From a checkpoint of a small transformer trained on Wikipedia.
Architecture: LayerNorm before each block, no biases in attention or MLP, tied embeddings, attention and MLP in parallel.
Training: a variant of Muon for these matrices, 606M tokens.
MLP neurons of a small language model. Each row is named by its layer, matrix (up: input weights) and neuron, and shows model dimensions 0-95. Each number is 128 + 24 x the weight over its row's rms, rounded and kept within 0 to 255. Numbers have three digits each.
Before each neuron's rows, "fires after" lists the tokens most often just before its 100 highest values on Wikipedia text that the model never trained on; "fires in" lists the words (lower case) most often at its 100 highest values on Wikipedia text that the model never trained on.

fires after: " had", " would", " to", " has", " can", " may"
fires in: "be", "been", "being"
L3.up329:111167130115145122137134122149109139126131135149151142133140152123112115110091117105102155075119167100195087117136154104119141127142118088166144168125157148075131158135108115117117115154138140153118169144072094123170167093142096161109096115122150131162113143146128157098088111095166104116

fires after: " V", "ung", " was", "en", "e", " v"
fires in: "vice", "hungarian", "elected", "foreign", "appointed", "lieutenant"
L9.up471:118090136160147111132166075132134133176133121204122088140142144184096152142142121143109094130158132131145157127107152108089145122152131114146145164100122120128116183150130158132163118095053129113124141129121110114102119134158135115117094098142118136170158104157106102115140158161114113129

fires after: "\n", "."
fires in: "the", "this", "there", "while"
L2.up116:141081128121129172169148148142123165125180125140163108134113126150113123123107134114108135173093107124127084121111121119142115115156134132103136105149090136117134148096116151121154120131127141146150122155128127107130139139118129131121110080138155129116115105123137129174112074166091091153

fires after: "\n", ".", " Am", "B", " S"
fires in: "on", "in", "since", "as", "among"
L11.up156:136131169166125111077117147122122096128164124094141117123131146154141113115122151130130149114148097112118143111114150129138107138133127139104120117105136129148128116153112143179182108189126169123133137150071154115115116135153165100094158143172150127131102130138196084137131123113134134110

fires after: " was", " served", " as", " v"
fires in: "as", "elected", "appointed", "named", "and", "vice"
L9.up492:139143145130144114141135119122147106124114129146165128147105090131125134141131112151127098122104093136099154087093187170160118138143112126116184171148130151098138153147111106109182127126072089116132094138118152131165152107117123139146134147168100115153118092136128128093131121131103100083

fires after: "\n", ".", " the", "s.", "ian"
fires in: "in", "age"
L2.up411:117125127139144152091146097143109065133112129148168166130101072124076139149097155120135177150111101123109153115093132103108114112134150134141124142129167121085120112148113150131147159131138142108135117104146162116141121158154150147164158084101128156113124113171121151163183145114121054119

fires after: " |", "|", "–1", "\n"
fires in: "2", "final", "home", "10", "0"
L2.up458:140139165136134131092149192129129144139158138137177112154186068110131120135098077156116139148147162132099103140141137108131097154077162109099141147158157122131132119101117147093126126146133149143118105148137144161139148148130096167151113110167107123150093139115167101071106134158143146097

fires after: " |"
fires in: "0", "apps", "2", "to", "3"
L11.up284:162122203144136163175101115123091106136084119140127138123146168163112107095138128128117128162178152135173143182159141100127150122105138167128143134130153128098121089140144126130106133090176128130157079112127094142144081121111135168112121083111104077147139127129171128142166119132085167117

fires after: " as", " was", " is", "I"
fires in: "a", "the", "s", "its"
L10.up723:099109177113160157134164099131093137102140135145140111140112081157117151144118094176095143137153125145120166135130149117123139140111159139164164126156142144106096099102149087135166137146116187152159160109141173136106153095140112138138131157088165104112114145142086129103129109106103124150

fires after: "\n", ".", " (", " Res"
fires in: "the", "research", "vert"
L2.up49:141083119141121121128147142151127136142086116127171112107163145130142123140131129137121091124151151125191121161156112142127129147096154110139152095158143145127124139056159139096116140082122133124141122105081144134139155154124097145082112139126112117108096135095144102125103113151137099175

fires after: " United", " N", " K", "|", ",", " W"
fires in: "us", "states", "kansas", "top", "nfl"
L3.up231:124159154106180124118166120136147124150097156132135116108121130160127100118148145095110134123091145101117169177131134128127104121120090112109129147132140122077118129157133124128093103116139151161129154092108147125156101142095138135123115130146118143149155148085129154147161147115126171094

fires after: " as", " with", " under", " by", " or", " in"
fires in: "the", "well", "a"
L11.up376:112143125174142129152148115113113168109135097118144119136127099117055119063104104091153095106148102142111125145168134115109137113096140130116117142120167140152146167088148137171095158110146113122159114184121105118121146124134129140187114136176184106147113093093122130154138189120134118136

fires after: " |"
fires in: "0", "15", "14"
L3.up67:104167102130091142139138132145153108163103125127143108121136146125100138146095160129150112157134156140145094174115089190111135092120141122151142142147104146116101131095102143097120146175175099151163105122142139148099121138084122146109075069144149180126100128145142105112180154100125154127

fires after: " |", " footballer"
fires in: "0", "county", "time", "who", "scored"
L2.up97:093151126111128143124112150192113104147134132136085099144070102116111133082145130114144129173124150133133073120111123109166139111075127171121134104114123121089149077112156102141110147162140099130154131117140148142141133136122139141139108129141119119137109158173141118160103148101139098140

fires after: " |", " ("
fires in: "3", "2", "ft", "6", "8", "7"
L2.up517:180157154157083140141129152141151147143127181121123129110132123119131110142096130164143151162130156149130103138132134135082124125149124142140155158151135148093129073092115137107070132164119137181119068110063132106102149117140090127194122093138140127092124106163141139109108145134125126085

fires after: " as", " became", " is", "uz", "um", " become"
fires in: "a", "an", "in", "suzuki"
L11.up293:168101133109169141138130119089118132106117163103126121140167118131117126161166073121102141118155094124177089146112154093126133172121143167132126117117113161115114138121126116111151116102146084105145131112115093134125168149142083095148153096153164126124131134120107155127142133069110147143

fires after: "\n", "=="
fires in: "in"
L3.up339:128132155108104140118129129124141129115145157105133105083122172118148125197149123139081163102153092096101092091127130171100142123114126111124122125131131141091143094141096128135120093117072107160163146140123120155126108106151105125141143124179067142105129119153148112159121124090136112174

fires after: " the", " V", " his", " Mont"
fires in: "first", "vice", "montreux"
L11.up532:135111117107104134122108080101177122153143134091113116180127161151096117121099110138151147146141146143101123104130164126181115141118107140099147147120129130136108134145145174135107083150089098121111094119147118111124137119133151114137112161096112120112132050128114108147157104103206104113

fires after: "\n", ".", "s.", "er."
fires in: "in", "for"
L13.up543:083132098160141134112161134125147114121131125127163119130105132116134173137157142098149076117139112100113150137077203119121130124104122136135127147137132186125128126158135102111165129143117157130104123133133142108165114152153099075122103109175090132118096110155144168106129123119123126122

fires after: " |", "-", "),", "|", " Soviet", " the"
fires in: "ita", "usa", "can", "japanese", "cd"
L2.up682:133084134125149098161117203151123128164135123118152131141104142149110128141122129129098111185118143107111131129129126128154103116151152144114132139158160159114091131154079082105145110106138121122129141137069133141119101158129155187124102144134118168112153163158132114136141132152159140160